From a checkpoint of a small transformer trained on Wikipedia: 2 heads of 128.
MLP neurons of a small language model. Each row is named by its layer, matrix (up: input weights; down: output weights) and neuron, and shows model dimensions 64-191. Each number is 200 + 30 x the weight over its row's rms, rounded and kept within 0 to 999.
After each neuron's rows, "fires before" lists the tokens most often just after its 100 highest values on Wikipedia text that the model never trained on.

L5.up1017,165,183,214,182,195,219,158,169,211,145,218,174,173,190,165,224,207,203,155,217,199,223,263,215,178,178,198,220,168,197,167,230,196,185,214,176,203,205,160,239,220,212,248,247,163,233,223,198,211,165,243,175,240,241,147,243,184,232,209,215,222,220,191,135,209,190,207,173,181,177,182,244,204,260,243,234,157,155,199,226,240,195,198,148,209,168,181,222,202,177,170,203,183,221,184,205,236,284,257,172,161,198,246,164,188,223,196,246,165,206,180,275,206,240,205,170,219,217,214,174,219,215,114,204,240,227,204,216
L5.down1017,202,222,142,142,202,198,165,246,182,168,188,165,195,177,141,163,168,190,142,146,183,207,210,166,151,180,202,179,192,217,192,225,194,229,192,240,192,180,149,213,195,235,234,240,249,208,234,266,170,183,197,161,191,182,179,218,184,209,180,264,206,170,161,201,209,172,167,211,228,188,167,204,207,232,219,179,186,149,218,219,220,209,196,222,237,184,175,230,167,224,207,186,191,206,230,243,160,160,168,228,173,165,251,209,224,172,252,251,213,237,175,181,201,188,227,256,186,235,260,227,179,177,205,192,163,206,205,235
fires before: ":", " of", " |", " house"

L5.up795,270,191,217,185,212,157,198,222,196,186,177,193,232,166,184,218,233,266,253,223,188,206,127,180,192,244,200,182,221,241,177,167,289,227,211,238,189,166,134,226,231,191,180,209,144,209,260,162,190,199,188,235,199,206,165,209,218,202,208,222,203,246,181,154,205,152,199,214,170,243,180,160,206,215,206,180,145,210,199,190,257,216,179,196,242,247,194,217,196,212,180,222,229,198,206,196,217,201,143,200,207,200,171,228,167,181,230,220,152,191,241,188,210,215,207,201,166,202,219,242,244,199,121,241,205,224,172,265
L5.down795,174,196,218,201,199,171,173,242,152,187,235,218,161,166,215,184,206,180,179,149,169,197,214,183,191,224,207,196,208,216,195,162,91,199,203,141,213,186,225,167,167,218,210,206,228,145,272,190,203,182,206,156,182,229,239,114,226,233,175,246,188,241,188,169,203,248,204,205,184,212,204,223,224,198,264,236,202,249,238,236,196,201,231,243,218,250,180,156,219,187,245,182,218,239,185,160,209,245,182,213,202,154,214,208,201,219,171,187,282,217,180,189,212,195,219,185,196,215,197,224,186,200,220,184,193,224,184,148
fires before: "|---|---|---|---", "|", "\n", " |", "%"

L5.up140,222,252,142,187,171,162,213,215,173,177,224,203,170,217,142,236,226,249,213,167,226,159,151,223,209,194,179,222,167,187,235,271,237,227,195,193,217,188,172,209,214,180,199,201,167,191,203,226,202,175,206,206,224,228,165,227,203,189,219,212,205,176,199,207,219,195,261,254,187,164,200,217,290,225,253,251,166,186,227,206,230,222,178,171,193,216,197,198,201,204,215,250,174,206,244,237,195,199,160,158,196,201,197,223,209,206,226,170,145,176,218,203,183,181,227,144,236,188,196,206,142,191,185,209,234,195,191,239
L5.down140,211,242,159,111,182,190,240,174,247,230,212,180,189,180,200,136,199,201,148,192,175,157,150,180,152,196,175,160,201,210,185,200,186,82,175,205,215,181,173,189,211,209,164,206,196,268,216,184,195,224,228,228,253,174,245,200,213,182,193,238,171,181,227,210,149,221,152,266,139,162,224,218,186,159,206,175,228,221,198,195,222,221,254,170,227,232,204,216,192,172,245,189,238,225,229,218,236,166,169,179,224,132,206,170,194,190,214,211,212,213,186,187,200,199,219,190,202,229,160,176,223,223,186,184,173,280,244,217
fires before: " |", "s", "\n", "ing", ";"

L5.up842,227,219,155,209,249,197,172,199,235,229,213,174,184,164,163,237,206,161,189,207,169,204,157,204,193,147,152,189,221,210,169,159,164,205,207,211,205,170,152,223,212,165,185,177,175,208,234,242,195,170,203,229,197,231,170,212,211,186,282,192,252,161,201,133,180,160,210,198,213,212,216,143,225,237,233,190,170,203,182,213,248,224,153,210,183,209,202,241,206,152,210,192,207,212,230,212,256,224,223,223,138,202,142,150,188,213,172,206,233,244,167,221,182,169,244,184,199,172,274,236,208,198,226,125,180,178,224,224
L5.down842,143,197,287,218,173,192,169,205,196,208,206,234,232,172,213,166,166,199,237,189,217,171,232,230,254,197,211,207,201,165,217,225,218,187,267,195,159,188,225,169,187,226,229,155,236,191,173,268,199,227,195,215,228,189,231,164,186,199,191,221,221,201,156,188,203,190,184,240,234,212,175,206,195,179,229,206,181,230,169,170,202,158,214,176,196,231,179,188,198,223,195,218,230,184,179,243,220,218,179,203,227,164,203,229,184,185,160,192,170,209,226,248,210,182,187,162,205,244,229,215,185,210,244,140,178,231,220,197
fires before: ":", "y", "ian", "eb"

L5.up275,153,229,194,190,194,239,208,161,215,249,220,230,192,214,213,214,209,204,168,190,211,225,187,224,213,190,210,158,183,186,180,206,197,210,155,195,197,264,181,148,190,231,214,188,165,158,216,175,203,196,145,193,151,210,181,220,175,182,219,195,201,210,277,218,157,169,260,203,192,191,140,195,220,203,193,205,249,181,194,224,180,195,181,215,186,213,247,192,172,222,157,208,198,219,223,256,204,208,181,207,180,184,194,182,231,214,155,202,199,231,144,169,255,126,190,207,180,178,184,213,196,159,202,198,167,234,233,175
L5.down275,200,214,214,164,192,180,253,154,193,197,213,236,226,142,214,203,228,195,182,208,183,242,222,183,200,236,209,175,214,147,173,201,246,185,220,217,201,181,222,219,196,253,172,229,172,241,179,202,182,253,198,163,141,149,209,185,252,173,232,195,246,146,183,170,150,184,203,183,210,189,190,183,201,190,215,225,187,206,155,209,185,153,211,226,156,205,185,236,251,281,199,166,272,179,178,238,247,227,206,204,171,162,180,200,231,205,189,191,204,192,229,169,153,217,211,211,201,193,234,181,194,234,163,183,185,187,204,193
fires before: " |", ")", ":", "aced", "),"

L5.up807,195,219,168,200,235,191,197,133,186,219,282,194,167,163,209,181,183,185,180,191,169,236,194,208,173,175,200,153,197,289,158,209,161,173,157,222,199,187,183,214,217,171,220,197,262,203,198,210,242,183,228,187,217,215,193,202,219,215,170,188,235,250,183,198,197,171,250,192,202,177,210,239,230,157,211,200,155,200,197,254,231,208,247,206,178,189,213,224,203,190,222,137,194,181,218,174,254,183,179,238,204,174,180,198,242,184,178,242,198,208,213,230,126,205,184,133,229,236,219,202,196,221,176,201,212,153,194,196
L5.down807,207,214,173,161,219,209,177,204,198,157,216,237,160,183,227,188,243,228,179,203,267,191,229,176,206,153,213,206,241,254,236,158,205,188,183,204,177,174,203,199,198,195,208,164,226,135,192,209,155,275,177,226,214,229,173,256,209,116,231,266,213,208,167,180,202,226,231,200,226,221,195,177,229,213,235,164,199,208,240,214,172,260,181,207,211,157,222,216,209,233,197,167,200,196,237,219,214,132,267,235,198,126,197,213,183,172,187,238,214,174,205,222,187,150,166,196,226,141,198,180,178,188,173,213,191,226,235,216
fires before: ":", "–", "200", "\n"

L5.up156,150,181,164,217,191,168,235,159,240,172,178,237,192,129,234,154,185,191,182,174,195,289,198,164,209,179,153,225,141,196,143,170,171,178,207,220,183,187,149,225,171,203,205,269,171,218,209,178,202,151,228,198,206,221,181,167,176,203,218,169,221,198,215,145,224,155,210,191,176,157,237,249,168,193,246,221,175,245,208,218,241,196,213,224,210,182,189,301,182,210,180,200,209,218,183,270,271,200,136,206,180,185,210,189,232,242,179,217,231,213,216,170,222,205,156,174,239,215,213,176,191,215,189,199,241,194,186,224
L5.down156,248,223,176,206,288,214,188,138,265,223,199,216,206,211,192,237,198,192,186,221,175,194,162,199,137,176,173,198,230,213,167,168,242,199,229,226,237,185,161,212,243,238,202,158,228,219,237,210,156,259,145,180,220,195,161,187,190,233,202,230,197,169,220,221,240,212,148,167,183,190,187,217,138,237,173,190,214,196,181,225,229,226,183,203,195,177,245,248,195,207,204,244,221,243,212,172,247,190,193,193,185,171,229,220,236,194,267,180,146,211,182,166,176,143,288,193,209,204,206,224,214,187,140,186,216,234,171,230
fires before: ":"

L5.up963,190,212,198,188,225,175,224,190,224,206,252,164,149,174,199,236,203,198,266,173,212,182,215,154,218,179,181,240,208,176,193,219,189,228,196,224,246,261,226,218,221,265,199,213,162,213,170,212,239,185,187,191,169,232,214,206,180,175,162,225,215,190,215,178,172,169,142,129,137,201,219,157,171,176,171,163,200,177,204,247,270,215,193,189,203,190,202,204,187,198,198,191,118,215,242,216,226,194,249,187,200,187,190,225,213,200,179,224,220,212,138,200,222,143,187,190,204,184,228,193,217,229,194,147,204,227,188,208
L5.down963,209,222,178,199,208,192,229,193,286,172,147,244,223,213,205,205,216,173,150,204,152,186,180,233,186,231,245,192,212,194,166,200,175,188,193,240,199,226,183,242,197,144,231,220,187,254,182,202,134,186,242,198,146,114,237,178,190,195,211,192,196,210,196,210,171,206,193,253,168,168,242,197,187,181,193,170,213,193,249,197,212,241,247,182,174,249,238,163,232,222,207,173,185,259,174,233,219,179,161,261,205,179,204,166,199,195,193,200,178,182,204,204,191,194,255,174,212,189,218,212,186,185,210,200,190,189,179,194
fires before: ":"